MLP neurons of a small language model. Each row is named by its layer, matrix (up: input weights) and neuron, and shows model dimensions 48-239. Each number is 500 + 50 x the weight over its row's rms, rounded and kept within 0 to 999. Numbers have three digits each.
After each neuron's rows, "fires on" lists the tokens most often at its 100 highest values on Wikipedia text that the model never trained on.

L3.up814:487485523513539523422543548364455537511500437461501485494567553563522504527467513491473475521519427469471483489543538436358592481405457465595456495523433503455539528509490592480518433474534401518463510437478451448488523472534528531447543399498489615542465465432543529409425569445539610497430429518514534503502549552476575467535496475484585594529473597520453549504531572481423489511513522449444440572529574454528496503551458449528450527497564508505530448536536480489553526453553576501518505497529503490492490521483530593472475492514407507493407524611514479506528484505481494525
fires on: " su", "king", "v", "up", "ting", "ep"

L3.up509:549493494499582476542559505437606575540517499500517455457569436503449487468536556502471449446479606505443422541587468516520551554518537452508490432520534434504535548533522511510498503417405546449488558473460552601506486515529506486557406487582484508456456465436522515465539538526498474538433481481492508506525559400474471517411445441552560492527482562622537430492481455551478458444492464484486445403468562460576504384439553362514439457612406567519486523574485437520406581520500515430493558542535538402479534390547522522511515438552454611490472557446472513532570530582511501562
fires on: "et", "at", "it", "ft", "st", "born"

L5.up314:470525516497515531493509571540503527492517626481599404491582596565469443535478489474501453520468559549573491512522549528610481472583548508492482578523533473445458578443530478430446464520465507437456518519444559547513546601556439500500458409470519549511539526436527475518604603450549531517535420381561508435438486443447428457449462489543513475525566527535457431473474477491527567488512526401487511445533535541475521413418431461560413456456454519496515454591405483522418424570579508487475468508550476614527431505468473439515487496417548597507449450503457461548440487533508560522
fires on: "it", "har", "st", "mit", "n", "re"

L2.up467:474467524448543536495534512457493599447479578506475521445501526532558552466462547587659508407535503446432494420478463476428537563501556423467459485462550484441468551501462600590428547519604463438588480486452484493474548494504507555551510478544593474535439430527476429413529384526538529435514530504526487497490510415524500486527562522487565529655488462568529500467547488513450447487551449518512407524399521500426454492482550484441550532490521555453565528602545571502624472551494595551528499527488533394492485485503558505526583568479442481493478470469451439518551557529469516500
fires on: "er", "mer", "son", "ver", "ition"

L3.up601:519461504528396495622496501473547513471501557545576490522525505485546513519371505476464504540396559498492487482538531525460460388473536483509517635549412536609548444483578505506531505539461558478548508556494520505515450496487479458469474520445489534533494429531440451567481504553474539478652582588444509493532527559381529525524483502409479454415459550473486536511423539547483493419464505529499439500526451453517559467586471378504491508488475532430576524458465522500462501542489548351414466598467499473526479483343438595466456510539460521480438455564555501571584511529563470560
fires on: "ed", " you", "ut", " w", " no", " f"

L3.up545:425498492513552557433535441381453536511489474451408573390428494375559502391465470500537478524468466418459534560560459529522512600439536556563445508566467461468486558469480511433516575565579412465537522556439543562492453464557473535551557463564473396481458425445450490519510453452505457495481512518507450502522494525525410515528485464508556562449491454519532600485465475427460463425521488438412481486473486449457513536504421472486435510575529527601521523456592561470537531463445543471466518532559474473498513559537496436456593539496469498562495565451452487475516510499475490591
fires on: "er", "e", "ri", " vote", "or", "ver"

L5.up647:553617495522530620537480534429501474540433554570570478435497529515416495500486449517486547619467493449501555478511539472520552451546505476518525499506382395495499406548528419402504481512538499508501555383526439562452486529572551501417512508534413469495483528554542529538502514468516525500513568537504498458494536478470531437494479507465527486501549431460475567508482501478542539561395543554416537549600581507530553494491526486375529525512473480593537469519444546447404483506483469520477490549437489437427540557536527457636469493473400421542472471430490600547459560534531404494
fires on: ",", "and", " April", "che", " October", " May"

L5.up227:501477508508421422476466519485437480477463513453461505529436495373594472485428518523507484444607393459460503437543450505516469539494448559489520468593450459451505458495505511492478535530474580533532518477471478490491550488560552445420393493530563451571426456472589488473423481502560562545427504468541521469565518490451529483513523538514535575505552495550397584391513489470509533522565414559550436539600470395567474427470477550508520484473521471422520542414524506494513478519545473491560519543582452447624555473495432480477548427394498596501455542496517482478492492394426538517
fires on: "th", "re", "w", "h", " |", "s"

L2.up498:441526452492556404640496565470494421494564545481515446457460532572455477400362508536579485443445422418515543468488478519459465475507470518474489513473551497459467527516428491515487516504538507561487589426516483465595477536394502493490450463490561488494495407642609534522453383540542513515546545450528503475535457488397523479545487587587443496545524411467451510540452513526483498462485491507619506461475582504451443412559515457562411485481619530494572466585493450487459497555507478582536582505543483527526502558433439416478497382484586501584517605513462459618537476435466515555
fires on: " sp", " Sp", " bo"

L3.up390:490441540579518508361502489591519467526469407442426445524464487477566443504419446457456552418509440501520499501539469509570468447462494517536464622478466479487480572476461498432518529480583539554530510475451504384465463574476481478479536536520443532500391481520409490528508425525545457455517503502538571492573530533496469507544414468631451478449470507551454524486436511515469464491463565525506629483467438489534548454556467492588510549530463534623578534394496499436499480586477547482465572533461533526456449466439495546429508498490641556609411440488464462496478505473421488420
fires on: "a", "ie", "ea", "ic", "ine", "age"

L2.up236:501437505524492534410491471502473545437517417475467460426585509456569445464449504559474541434458416460458492423553468500511498526575531457411583422485500450591554533557499440525593504442529447489497508512453496435573521501419434578530610543531622452487439533424382562441513543534466541519510464499584527474607484416484469541480527501504526513419541519515470499517474597435518538465407455523551582511507455459480449473457499500552537518486543481517388447461433481512456426491568452555446516518556459506541507351497483447556479519636539535549471530549453547523463511535573544491
fires on: ",", " of", " that", "63", "57"

L3.up274:519500488341515506561494511496552520420475463436482501576567550558521441554451564422494527435562501418550508477535475470555441478434518552540517543517519498544516434453474478467535431459517468483406552465450473528540662514532442570446450464519524422534532590516482549476493468505476519418539497535447602597553489533472567574609461493544472438433467568441498515536532549527496580498465526501500493452644513583418530545486609542510544510447453488452447478495529604506422534458495535504486525504461565467464452527568451504577500492466423550490444470506440499496487527522425370588
fires on: "k", "s", "h", "le", "o", "m"

L2.up324:516543566561507504540553503518627494463579534486441571498518455552605528489477533525483542525526452564475485586508515499542467478527554434502474504532503522486477490425382478512417477500514604540566532456450547498529534447499527519503495498495536510606474489546613454504497419455495504560541490460487404573513525486484602489516416570466439473477477433486500572454535527465481476538476494497531538550382551535416562439459473498425494480553509533544484597573528382546503536531548484491483479408481589524484580468470529496451458506445448525536444453349474617534462517437452510477
fires on: ")", " at", " and", " career"

L2.up344:566472554510406465547451522456494473510496521484531542517590504415534440520529510479442473550504457538450477540445510516471541405481403547459539539574444555430543461474474530516531459471574532553528476520557426556478480488492456507558473517521418489421496461496500474472483476491499486374527507474397531488437462548534567585615469544530459584528489556426507528432516591530469420483593464343491479529502476497470520593524454554481652509504474510520564477485487494444538523592607472489506445470507581520522448461516590509430520563514521531532434407485487527532427506545469600537
fires on: " name", " of", " film", " =", ":", " in"

L5.up347:485579440431494484488475536400514499435522543554471539528416484513435464582509569555451627532625413471543507523487485441538427522526515487537504520432461451586532534535533544613417469508360543500539521560511523445465527562483457404473478521539435542432495602505501510463474524462531473507548536431467434545542479487485375497520496593439492419536427520486493420452486551491516533572462608441436530490497521510588443534495479575554496570541494494494452431560379554586568496466458470527509508534533427541479480461474519471455494561564558518535440471514466497471502558515503488571
fires on: "il", "W", "N", "th", "li"

L3.up697:565555523499587442552454504480535517548436453577505627466467558492452574587545481480508432446383493413494594521503443577348420515503500517505495543524413540462475482514494573482474565486521440480482575486543485518544453556408485502550606507552477532495459509526518535530573565538569559515469505480567461486528479570583510471484526431434423482484457464385471553435478473481449520433611485438556524526489421405547559527505517424563496443537405437595592524480508487501460463523410574506433541425472548526494478521541546528549544442503583550473509525505527527462478448539457557582
fires on: "cu", "gu", "ci", "gg", "va", "ple"

L3.up240:557483562583607545494532467504434545520628525481439455390463542544519472488530547547471527488546441637491454528400355542391520519410566491450566534540488468508498423541529420433505505466577465551509536436488604475426483600516495412493528456508469440505520500544433469553492516466522511446483488488489442518425488449476497533524507492518496440566503548464434533445500486501458484444438508500551438487470464554596461486455418395568471527445487560577486510496511593467493470534461529521520530484521531535380438494467494439514541423408483525537529569473540587430530583505508472431
fires on: " and", "re", " United", " of", "n", "er"

L2.up649:479463459612552503410498420489477436521398552573485475406514428561507455548456589484472468507503486466417545553430508473503498489497504542493429528493437503519452536545409494494473534564537428519538547449514534562565489436571467611486508507475552476554541446544437534490563540514502545509465482526511452456527513529486418514555497511514496398404488482500464473463428448462482513555451514431497313474559460460520551602462551409583503441506549442546442440519493449539480438481584494437498559473552535439459474454455406552545478536578431496430595559495583479521443514469486470519
fires on: " of", "par", "e", "y", "ly"

L2.up1000:511466494525458507618551522527491446534573557476496400505506511591537468444533558459499561544487460486487480516494448549493537505566443498430486457490475549451540484515457609557410523546524538557460445453470475561548479502457518540550513409574405539502516493456450467563489470451536526458465504381408466531493524596526558542519511538434583460508452510420565540512621544511486474495471457431524529516446574520447518532405426457426468507614445612559499538548448574423566561541510520500463526459554506544527470435487458496490576533434420531474459464441457476567537520461513432588
fires on: ":", " a", " in", ")", " for", " lo"

L5.up514:461481479449496476404433514437535505477494498541424422518573404558507399576572445556481517466566405551531447508480485547508580437546566571643519494546540601487478461469504554496485403497470427541430484443519476440492515565435487479536521497516578500509485565562502544530540485484581448490519504478650556557581523500560473545577455473546519503518465552473514533529581548519552478524469461557511565471567470447503492537490546488493537414540505409422405384533481512519417533493476564562569554484482472538537510529483483536508447516440466548556420406531502515512502485581519581521
fires on: "k", "l", "et", "s", "b"

L2.up5:475439563481450516567562469381510437489539542507504528507530467519471447429527516560457478485509490516377532504549447423508546491433519434549446460488543566580543476442482580449465489564420619456574662433393482478438435421412484465466482491560535506608507509489616460552591522498498517502492494499562433539400565541509522446487524513474513479533514501563499495570505523460441564511561383551527531464446504431578487494519445557503422562488479506464497547518439427517474527504541488524499546524560601466495456503477479535563466516484510504468523424509632527589553483508385495650
fires on: " at", " ex", " out", " pro", ")", "ell"

L2.up857:413598472484499539565333547472501491510486480431491438575580532498479462461433578421536514522548559488525547613502517544457463546589542534525536474498513496528551400478483529520573572529523452495526567430461491571500552482487558452507474534489433483455517455574522573542523378470535542532515483465526498418481468471487436519436538518569553454488500517579476475520478492416461376544498522579474537492495521494586568398540463444545536564483542456465554522379463396407533390555518431617530454577551491383466517477541567603515461495497522500547481496484517448506586530492502531431
fires on: "ul", " Dr", " b", " (18", " cl", "line"

L5.up940:485515468526547624454470575456507559580619499450489508461496455514504454469567482501449477535518549526528564472510463540521485502488523493515508518533461497487547499522576598478496475419512474472510530446494446425598541563411585486579566447484471332494495471452503569479433411554530574522602450545499512516382502464489525463556493543518490498461523495471400491534442527512525512459518447521517487483474389507529530578431415440482560497426473395483476529489527451520524495514463452580482556573535426503550515355473505493565446490530552563546556510514451451536511459545478477552
fires on: " of", "-", ",", " |", "ist", " United"

L5.up303:512562542582480440489514547449522500513523567555535461475464549535500469548574558454496550448554556509467491426501476454406456488489548582471461489552448465549527510547538514502560489535423587456485537500454460368449487421499545526469452447571529491502558501564504401530525508611443483531602470585560615529447495375493476539530513538659466459572431550514429485503432516430446501465521522519508509493436419472460455460410590476550501509430426488455505460556526488529447463558416539530476471515507349545585546494490488477514496520523476548348496501529527566479514651549461543462
fires on: "ur", "or", "ite", "ron", "er", "lo"

L2.up545:489509424595557557514505563521515426448529574496514571470496546540526429377586592464494419574510564426302581535420466497470552415443534472485464533450525431440466453444535403469555565561539402439541563511546509427530534476491487555526509495509565514529463524461555529541466532514488491502644418492524456546546498418468424572534511439487465438529524475516521501476465426439511460538485568500483474528547402536547557465606558525500632423498486472464456555458475512460483431451417509443373467448510497493411510519558475504554470529486466493469524571564512473571489498445491486454
fires on: "y", "ly", "ies", "ity", " of"

L2.up824:549535502500566503458488627426515494489420541483540523520550454478485519414499483536510498545516521433444533541504409560491543453485516444472471477426488527491569491571444532510518538484514496492530514402436481485473503495475401528432529446481603530506417502472456523515481382502571568493598498482549513411529485490503481442571469541570479576513563484398568388527566480411550562522534483492517508487518432512586470577431476471550499397538471537493434485390462539606438579564561588564498564610523513513396473511450502518487498454503436507533510474572463433476568479445531422502
fires on: "a", "wa", "ame", "ha", " Wa"

L3.up382:457465446475559510463403465477464493491503511488541456525457506519408441534471536463471490422497517503512541488563466604450440592501499458486526486574476531517421465518458395480567481469483424627561551496543443484514469461437411523527501556662515377533581405481551498477504537468353390510478582534482535515560587536501479541574477466532455351507428482498540495515532523507530558583458473523499470572552522478527434531556518499539561506517492473585548511547395521511444503564524477482525515412509456488481495442422580547473467529581523470541530497508522523621524512570489515441
fires on: "sa", "lo", "ga", "ton", "ro", "z"

L3.up173:600527425494493508549536458594469485529472475500557498508466530651493490552448455540482525452485531592514533496551549549452529461450425552532492458556648477629535558456565503525527421406495516508468524371436429505546515498457531540436492429497413512518470521512480554438488423507590550444492401491473508509491511470472521481497468464494440531459487493442470508553455518499565564502549532540485445477427469568493441387455513579460491489573509466492432519566475525551503555543461565520426457488541482453532498403485594518479537476518514554589476431510454495561468517470481469483
fires on: "ad", "After", "out", " Country", "vent", "and"